Part of a small language model's weights: no biases in attention or MLP, untied embeddings.
MLP neurons of a small language model. Each row is named by its layer, matrix (gate and up: input weights) and neuron, and shows model dimensions 368-463. Each number is 128 + 32 x the weight over its row's rms, rounded and kept within 0 to 255. Numbers have three digits each. A neuron's up and down rows have the sign that makes its largest values positive.
After each neuron's rows, "fires in" lists the words (lower case) most often at its 100 highest values on Wikipedia text that the model never trained on.

L5.gate835:143151135153157089104067080143129160127175155134092136059106137115124170118176124119123117152132164118116117165131085076094172177147089090125182143139175180130176141080112175073137075149140139116176157156120081144089154131085154061117128134150048110101110139183101135104070115114109130114
L5.up835:206136108111172136137115110057113126112140101132151124126132097139119153131099110139081170138126071164090116103185115142121159139139124129108137086097152124095084148117164180139101132180141121104125112173064117062106100152150190118175081071086139135136171100144151162090080081114138141133
fires in: "in", "made", "a", "miniseries"

L5.gate582:150130089156126143156188121143169130115149154155176134123113125133147098179090092127088098113150130149149103080107135080084136125103145165160132082063109072137086170118175138127177118155136111105113150107149113091103131178147114205161147161103156161141157108147086110127087114188165099082
L5.up582:143132091133122213118178123098113104083151121148138124165082127156218111142142083131104120146131084124126135122117106105172160075118172161123160152116106127104065100125084128130157049161144070129126199187147100163150123157127099065117125157079129133167153126108133153157127153135086132120
fires in: "and", "of"

L6.gate723:157107114151150091113130066096095123147128137087193170070104149188144159151124103090088153105098186159113096100083132119113144163134121103118151128121084099162107099169163097195137173057107111119118133144174157113160137112200179113120150087164151119164160149150154108076124093161132130164
L6.up723:129114102100104156121159120146144071123105126081184119146157190165094192192125138096115132184097140098104126177142055159146182126144192192115137157113118158130152160120118131129126080168136144142152169114150132195124145070091116144147114159088145115124154135125125122186129155086179132126
fires in: "a"

L6.gate976:107122119141146168091147135142153121061125112079086114112088172097116163178107150116085111146067184111130122168158200114169129179142116153097061090114153153103104103182102024085132166115081102065187146161153123099090120126100110153077160097130135170194127109073062103114138130186094118156
L6.up976:125123072164169120167182100075141174080104137153127111068074114125121126104098150089162117095129148073160114119160122132093061019143131110162072080061116204174154137073143145140139133080082126102209153064160151057143158133064172183112110043156128171165151138126154154205143128118131131095
fires in: "no", "a", "only", "every", "any", "few"

L5.gate1625:174162131110124154130136109166063122156179156138121091119131085139136065140152133142075106185108105127142096087134175126105168109148122112141166139156145118171117043104159096180142168108116166123070140158096087098090138069159103154180149137091095124091154120170115145123140129101150093116
L5.up1625:144188154154110139159154135157138111110077141141097107057169082097142126190148172115093061143118107088105139124123104099103160127181148115153139186150116140128127139103087068164110119112151093180098106105097059088102118079137177130103146075236171162133139165162117154129091145130117130160
fires in: "of", "in", "18"

L6.gate460:081073158115139111103172124118161145172122130127067123112097129145123091128086112095149119161116127185141146112140081158156102131162122087134100084110138117089181143075129094122137134163104114148151106167193140067132161158156086154086140162105103136124096111173107135105127165077137117137
L6.up460:125103183156043108141156124124130108133129102156111075141046142116123168121183140118082124170195147135056146108135123121131141164149102152089142136113167139112156153150118121153109167146108187131165152156139091129115151117187163140137130106118126110131120127159092137138199161150097123122
fires in: "in", "to", "from", "and"

L6.gate652:121128126136166090115141078095138064113074105187139144165128108142087141098118152072102141137108080157081129172172134076099075107124120140112129109119147137163104171133122139054173146060212099104114095104094142140174120136103146067120102147084159150090132110145124106177101147129056101169
L6.up652:130131188082148192153191076131144106089137108141139071137123091157097092114155065059085071111161153130186094153167158143147120203137134156063211138058223103083101122143100079067193128078092114178075144091139107168140148094128107077116117092126110141088142116157122107117154141139117180151
fires in: "in"

L6.gate96:137170154146176124179169123118144171111191128110152105098133160095106153112166120101175128135135093193211186062137126208120112109159193109101159100074127118131107169103116124052068128061093194151075124134094101070166090149129116128149130087123119155135132106057102146052120162127099118143
L6.up96:135130079141134071102134140140080100188168101148174145112142116124142135108122110087108128234101136115145119135100147119184101097149200063142159182151123130126129197101175091105111141078148102095070144113046145043154077141109143102090083115113147145158122079139140144128123169160104097120
fires in: "they", "who", "we", "he"

L5.gate911:126130132133117170203136148233099092157068105083177104063174082107202155164132127162136107147117149151108124139142177145169131115184066142048149132143167096123120066136080106167107163102066172159094129125121183137123142223094112116081108066066122105092125065091086091149111160137127115113
L5.up911:175122091139152139134142145151162094170090078153132092103158168150147146192183149099153089173132103119154175153104142125137151130145076141095206056100205092141119140142115110087164157127170161201087148138107137100089172163088136135170141119111114111101096148126072117118128106096130161169
fires in: "more", "first", "how", "north", "so", "enough"

L5.gate980:127133104139142084190134144136116138175185093114134150118103089116103131129090123154080160176113157126136131086152124168161147159097132098108053131123141133153159122146198168107199062109105079132105067141171118138138053126123132114076079140126139216115108155173134130081101134159116134134
L5.up980:079210139168102129094152112139146100160102106128202134129142132122129148078076109121112105146149124136115143121153136154102113076093191167107102122085152092221099122166136092139120149102128166154122128139101168133096137128112149103125139121107105132186120100126124162169137094131133176106
fires in: "to"

L5.gate1243:122121148183153108131169124083150119156138102144123184074156112139143097168135097202116103173093131139113143057134192131137127169143127100128092127151136118106126126150036131107156056179124183090094178145073082177103131104168112080106097137079102177140135104133133154087078125121180137124
L5.up1243:128060158114076167121181133091145199152166108166100158131155155162130152098115154126139115036115136152115118094110057105150137118182146118154079137116111179206093114125082160150126176144110056139119169115145164105184110133099083097113132130182173077106062139140146114177147147088106117183
fires in: "new", "000", "million"

L6.gate594:151137060139122167121111135124128125141093172097126127094102121153095174113115122132174152114216137091066135118114089210074178165123116157130133121077103174150150139197111164136080219099144128137118157088156136087110135108150101198163160120158140176108152129112175137069092100107141100181
L6.up594:110093113152110162170133098128147132176111114076146173041088206110163125115083111089146140139075092162057139176117197153130159093130145151135096154122147141168116151076176144122099069106138102108139091136116147164101081175114142101130142173188152117141100085135117105160115120113136089112
fires in: "a"

L5.gate1510:127178115187134104098152157154090093160118085149155151141089189079150126072192135150108155111127074092088161169113144153098123132111212148154136108101081122108145090188154115138080133094096080156166046135184099136157168167136117082095103148166192205189139148140134155132083167157068124149
L5.up1510:165038150106167120145215138079128162101131143061112146130087090205188114103131120092151143150123068067156156123157102112157121106176114191161075103106171131189110130183093150113107093158129117213089192123151115159127161202080187183124119144089117119076126081104127178093146162152136139075
fires in: "of", "if", "than", "within"

L6.gate730:132164163098175115142149110108096107127111134134096197142110136094056188126158149130079148117157149182127126096117065065123127134135170104063096168151101123139152062058105144111141128140143194159077124172138134113086136108091193114063179184108138182088167112120086119163082193139100188140
L6.up730:176168065169143153068090182167144133175087160071122124128163171092069135137134122096171127112112185147156158082120145118151163123127151179093114143096110161119118127140132139163152179123179126156136089146124100064056117101103127209133125132149098139113143093107183144170153128104107136140
fires in: "to", "can", "cannot"

L5.gate1152:200137109067097156182101119084202114131087122204193096161161154129120154114156089139146116151114131154151170126066143114136124133064184108116150129072092165151136109103175093120185165208171035121199158118146125147169157169112087115126186133116083190094095124119136100203154143145085144182
L5.up1152:127162122076104139133180079093104073187134152118167179081133089107142095139115090101132108095106119134125122160081134147133115149103135160126088129079126112112177115072077089120116155122147187119140124150151162149128148119131074163149098084104111163139110136075143144168119110120102123181
fires in: "s", "its", "his", "their", "her"

L5.gate1693:157087134142087168116136104118128159095127142140198122101127108148151110123133162110119170110134121114130141176119108140193156158120162084161145121169178074104143149078093077176166191147163116111071160158189087124142115105092150131094119148115094101093125157216137116121102147140117179070
L5.up1693:122167134151212092136175153109126078097069131114176172125061093129156186110100112098113191135119143137113097090103106068091153141050192099171079166120156111137142118138151163088129119160164163156117117127173137147112097082124158141126175106120096107144178134172066146123128137137111151152
fires in: "in"

L6.gate1648:117143182119166121077142104196145126086106089097108122106133185110144157164114126109085117123162097136089123127075067179093114099166124081113107170081118122157084133110134115102131172134188141163134155174170188154057134116083113104130125113113140102180114094132133196146130139145133088169
L6.up1648:133114114136145118108151154179111103158114146148155084090212136168177103098131136103162135162132160072163121150170161143092142174084141126126147133085135173196126161135104136054243103142124102176123002151055138094141097127133136083150128136158105159155127118148080130138141151122143116113
fires in: "to", "a", "of"

L5.gate1126:148153120100167140100088158120133103109103157130143154171139160149134154115132117066124104149119093116126129096091183080193190098116126160104172150108143111169125056100076124124146076145129154150136074116166155163080075153134139145068107119138170131124128135151117183138157092106142101096
L5.up1126:101150074109065128128101089160126101122142175137127125163151072121134098166167099167147140110146152115143134143096084135089132159120171108119128131193085144180165101098086107084179076109115102032173142179137117117128155048137158151146130196121174155101172165131168092158086175086123116135
fires in: "to", "i", "s", "m"

L5.gate1432:198120135170160172149176083096123154142112151165121161142136082064138138097137141155065144144184166090096170144115134149106113128113140144153139122129136171101088149123121185094095158111141132166129130148189146158090136141139141111098106157177150107094133097124118198195100133095147113189
L5.up1432:148099144183167178096084088134149117191225139104087128061093108114090175179188130105144067136185131140105104141083099103101118174132109150124088130116160157157131111128106104094101146129161163192133100116115097137124165133160125115157105161170147144130057120131126163169087084169115128167
fires in: "la", "los", "in", "el"

L6.gate1419:125157101097175133105192146116173108177084117135127165150134106154153158127136120099150168094077119095103137129112128114179135106101111168085111081106120135136103121159150185137155080140108118132155035131142086118084119116172115135123145144121131131131135087130173162107146101143112103130
L6.up1419:173155131104122124133147191108153159087109167193154093078118117180115179142140164055095147108078144121089164136139139106119156122082142113149131119131114078154193104049085142123103102154105133127133125135130117134138136205135074183085083083198167119194183111100097136136127085059144099119
fires in: "the", "and", "its", "increasingly"

L5.gate291:179174166127142158167085124150138144120125168116129161152126099157192066137100115113175088113159095097103146158133095092096029075118144124042120111089202131098130110121138095138083164156131094153141112067161152137109101112135127084152092161179100111145146154032143148123153163124131090141
L5.up291:110175097100157073172155124119124151152058122107138149086172121117127113072154141141082156093179100113126156123103091137169109126106203118118112073145108118099189122131095075154063152101108098159160106173095161148089078124127113109095161166105077177161129099182104155149138114150152157177
fires in: "at", "during", "the"

L5.gate1199:101137134114086095181085066109108116158123163125139132119123152131112155142145087014155123084163114120123125105223086128156172141047145044130127128090104140114149089141129155124204129196174109151140107070186084122094138175112163155175217151151090143123127137126082114095171074141168095094
L5.up1199:100134112162118117184126136141110072176140081151148126096129123111105140141218195165126156099095101128099169112097094147126081170192131090124159090177084092186118104152133153110196160107090110119105109111154092144148077072121116144181079114108162077121131084125100122137093082112136123084
fires in: "with", "its"

L5.gate95:139122130100171147146099140121119091126066142114130148115122141124133083110125181099107181090159149189105152141077155119111117108148154078115128174092136098125075085067120140129129189155080123144134152203102181109136087145147112173165146110138093086133149094055086155174117144065143101157
L5.up95:139087130089142176111104105189169116150117197213126083083130155098116125169107179149216160127110185147194087072114092157145098110103145092099159146171135091110109082093121110124087145144110134137098138159113133127071089114143134173110078147156184179127087116109101156144117148118118150156
fires in: "was", "is", "a", "were"

L6.gate1070:176102118129092121115118149151123144173176137103166136137107157086077175110133060110177138146124085159111123142127090151137068145173143108146159086102132196111152116122132079172128133122113119117138151109040119138113083194076106132156115114132131087138190198114141112147159146069136114147
L6.up1070:162105100058106104163125166169097100149162142116148093094143084142207138125156119131063100105150129114114179111095133091133118143139086059142170132096099130159114093122142100129130151174132125161081107122149119104164145115104128111157150193184113174094180202126124125131136123057163090105
fires in: "from", "his"

L5.gate551:102136149159174152135098124113130092184127060151119107120141185115167120129097147129134128111189098146115134193159149121119171124087098091074168109116177119130105084182147140088121140085115124149113115114081068100181108117149134152138137101117152136157189121128072075123074140130139110146
L5.up551:139135168148137181090103164116059120159132085171139062066192159074147135114157132212117086105223109139156112078088131119126127152093176144104092130059088130083086130154139170153138181125166110086133170151175109161115148190125130177136082075110102135109120130095118129135072209082117163129
fires in: "his", "s", "whose", "its"

L5.gate158:092126146168096123196098044082117173131124116116088096139130135151098158151149094123158121139111128138156144133149132115163108118167134112137103121091191087107157102178074132156123104141177123156091180141190100095112107182077125103122056118097127136104117095114148074078122200138104107114
L5.up158:071145120107127171118102138165136129085130147147087141129108146120124159133132158111180138136138078152127114146109134145174110071147130134099137143086065118146209106098091102174112132097116120108161167084147144144127107091159136118151141140124139147131174099090169193149173029074134128134
fires in: "on", "out", "down", "up", "along", "off"

L6.gate1114:098152122107185136171130122149195114073139136103128096080110166090160086106185156193116129065120153133056192169095141118135168160125148115142153132114179114142110123094138115123120114139067170153098125133167105172095136127113154084077128169100140075131116092124153127137122153162089174154
L6.up1114:120121117132161111135111122164142081146104109129151141191157186124103122097162141129104120161137111150101168160099114100180149127111142145162171110109178124139138154055122102155137097129111142149128133132143113108143137096117128142135097130130144096137161146153112140140153122106155149088
fires in: "by", "under", "before", "in", "then"

L5.gate1084:067135157131127100054132133156203085121110167164130120121047154064124128102102103139181125082147166159153149151138101092126127128130169163101100107072142113096099171116147153164053144146094152098052149074158110125141095104106097133137100093128112114140128122104123136105137147177149120204
L5.up1084:151104150179132138129127117101137112136177136095137144105124128112138131086175119143169102120099122161137153114110128126148199146132089090106074115149146087164124063105103131131183175135132110094105111114189224097149174141104179118109126070121180173119133180129139176141107093109133157049
fires in: "more", "an", "less", "a"

L5.gate16:151155122076116195169117121170112142148132100107138123129114126129190155127096099111151193166166083104123203142146131132060108117137140160086029168034172117138070212142086129137097084095173138080113115110097170068103100103147118117107174136148094138169138131177120164149181099100173086134
L5.up16:129153095149162159146176120096164163113127091119151128088077167122125149114077167062148093145133151188134131136163140072192145119120087200102124158140147148113145131130117130189166128137109147095103120182151128104218163120094143178088159120133083154145177086110067113165142149170113116107
fires in: "i", "a", "iordache"

L6.gate1100:089088134132152195129159095112095127115151110128135137133124095163170077107175114168077090101134124111152111116114114151121089102097132155118124123094071088114136130153154134121117169162114127178201094161126160098173174143112141103114120116098141110099102104166137129179113109118108119101
L6.up1100:095168148111125170095100098166162102197149141145128152194139116152167124174112151097040115142113014153122104124062079122152098095154136116141087124081130148132164135190171126140179165154119120154117124069146183126110132135085108111146115166095101131093157096176134175144113170065111130133
fires in: "played", "worked", "served", "in", "held", "at"

L5.gate127:205109099135120118145118146074128153101149135153115164090095116143106184178119048110138098118137104134127147108123176185145159065075116151086110196054102110139124103148134092134145134102133134133114083096092138131116115091180062149136091146126132086135197115146131121129097112150128105201
L5.up127:133113105111151149086077093121151127146125160101118176106157083133114138086120147130139101141096189161150131127192139126128190114106133116181105098127129119121117150069128174137149136109150157056164154131085103124148165143156142132075140096090090139143163138139143097188079155182130129126
fires in: "they", "who", "have", "reported"

L6.gate54:123138139005127038120109114066087118123157081146151140179141214099164133173089159126131183092140129134150099118106078170061086133128130129114071097101093137135127142122103131152099096111104086139144170152162119105090099106138138151128148112089128156165135159114175164086069156099130139177
L6.up54:124141113121097141154145125147169131118141179121138123079136100163153110119170160088122121115134054123162120113141131104068140103135084255096100147119090156084105094133141102127131148096107156139127097098165122114079124086094140149119149158085126163133098113127126180110131150110161149093
fires in: "1", "of", "on", "by"

L6.gate1355:163154123155205140128163131052176112124093136126088115127124177128113154128141151132113117119144153127128154098132077154086065091160160160158111158090105120120118107154105137107156164117116115095114111178113149099115127143151102228202152100128149159126139125112181109186112161080125153126
L6.up1355:110144130149138123176072171105107070169103091123067095102135132149137161176131144099130091071103172176060148155111113137142083104152154151170138084065087125155146101096164126138122105140110172074117103106119121088147034087171101157138164090094180159081105109086126097104107103105128205139
fires in: "a", "large", "small", "former", "its", "early"

L5.gate447:145084133150131140178093136126087148147125101111098105167103144101114145163103094139106156185151194178111107125143090091145117178077159141103149129082148112146120156142103117123151125130117070159119094131134114136135129085140113152085161120134151106107180105090134134103143106113157149152
L5.up447:105153119128173089089145167070192116099103099178184109081115150081212099171141127120114056126106055109178161095174074089115132109089157121165122114181073114124130132107146108151075150134161048083109177151145049204127114130093107135103132159146162183155108151109153174118094137154140199164
fires in: "his", "s", "their", "at", "her", "its"

L6.gate1125:149099054157091088126087127137114160073144144130177137132123108090154095137062142078147092069080227176124144095154089146104098156133120101108033092097114104170119117135140086118180132089155137067176085101169102091170115159183127064108132193115092121153179122163116122182124133144114170117
L6.up1125:113131114129150123148086166068093120089091083116176130115109136141175096114112116158165187196113131135122165081179128106127077113127120140108109119129115130152182165119162080182141130109159099148121135146161122131146123111111118170107116118099135149073180122113137148157109165097062127125
fires in: "and", "s"

L5.gate286:127181175130145136111135124136123199127174141127119121081147106165192105088094128073108140122081143171093088111170150153101068108111156083122092156148160139167148146133101181133124137088136158097052136103116131148122121156142132100212162144169126148059181205114087085124155172139090102189
L5.up286:123113133096150133142097088085136175092160114135154096100122155154129072171155158116131132157114136136154119140118168112176170154117190099112144128118098158110210134135127168131142138126104148168114190143168127152131137148080143168172152138147087153086148165135137104130118178178193081151
fires in: "in", "front"

L6.gate1028:175092140155112133152163178129141189142116057113152150106098119163074133130025132097088104141113066166119123172099099155122142068113215098188116169101147156141152125131158102162103170093064119161115082128102104139159132087087083113085190134118109119127174216149156195092108107100120085104
L6.up1028:129142114089173088138124158159102098163122147143168194119217038138117110084113083097082093151124149068113131137079176157124108129111144151135122105106123151133080170147092186138118145086143061153146128140132114161090102128126138171140140156177170151127107177138122122055079159140149108105
fires in: "to", "at", "on"

L5.gate673:100112130077151121147136102083082113139135155124095101118124102162136134136166107095174162110129071120056127036136091088128135145087118160177127177121103123180211089133072178092133140123098116118138205161116103119127084138144191216173108084146098112170140169159179073175041139129147101131
L5.up673:095138119154145087055116135097116165105116069169157106098105165182098144161145137105170120098154167144161110188171116186103137152170141146082093142137131165104150133167145098168091197154077161120067147090183051099114101143113158139102111139161111132103139150147125138069148129132151173102
fires in: "by", "through", "with", "from"

L6.gate448:149117160103181159159163110140126078160127116135063133192122098113129077076128132055110149122089114027111135099102130183133108131161133049111139124130161155122103140141135100094104139085130154108130060143148122159163110105069164121137135103136061070092131133126123156151143101089108155101
L6.up448:150093117135084163146108138141118142085154200172125080128204122085057104096109073159121076135143102124113108074129146116107169133145092121100163115136161157150136185139122124137074096149093128064102104142139094098106095145133144081101137079120142053146174143160095155135058140070119186141
fires in: "in"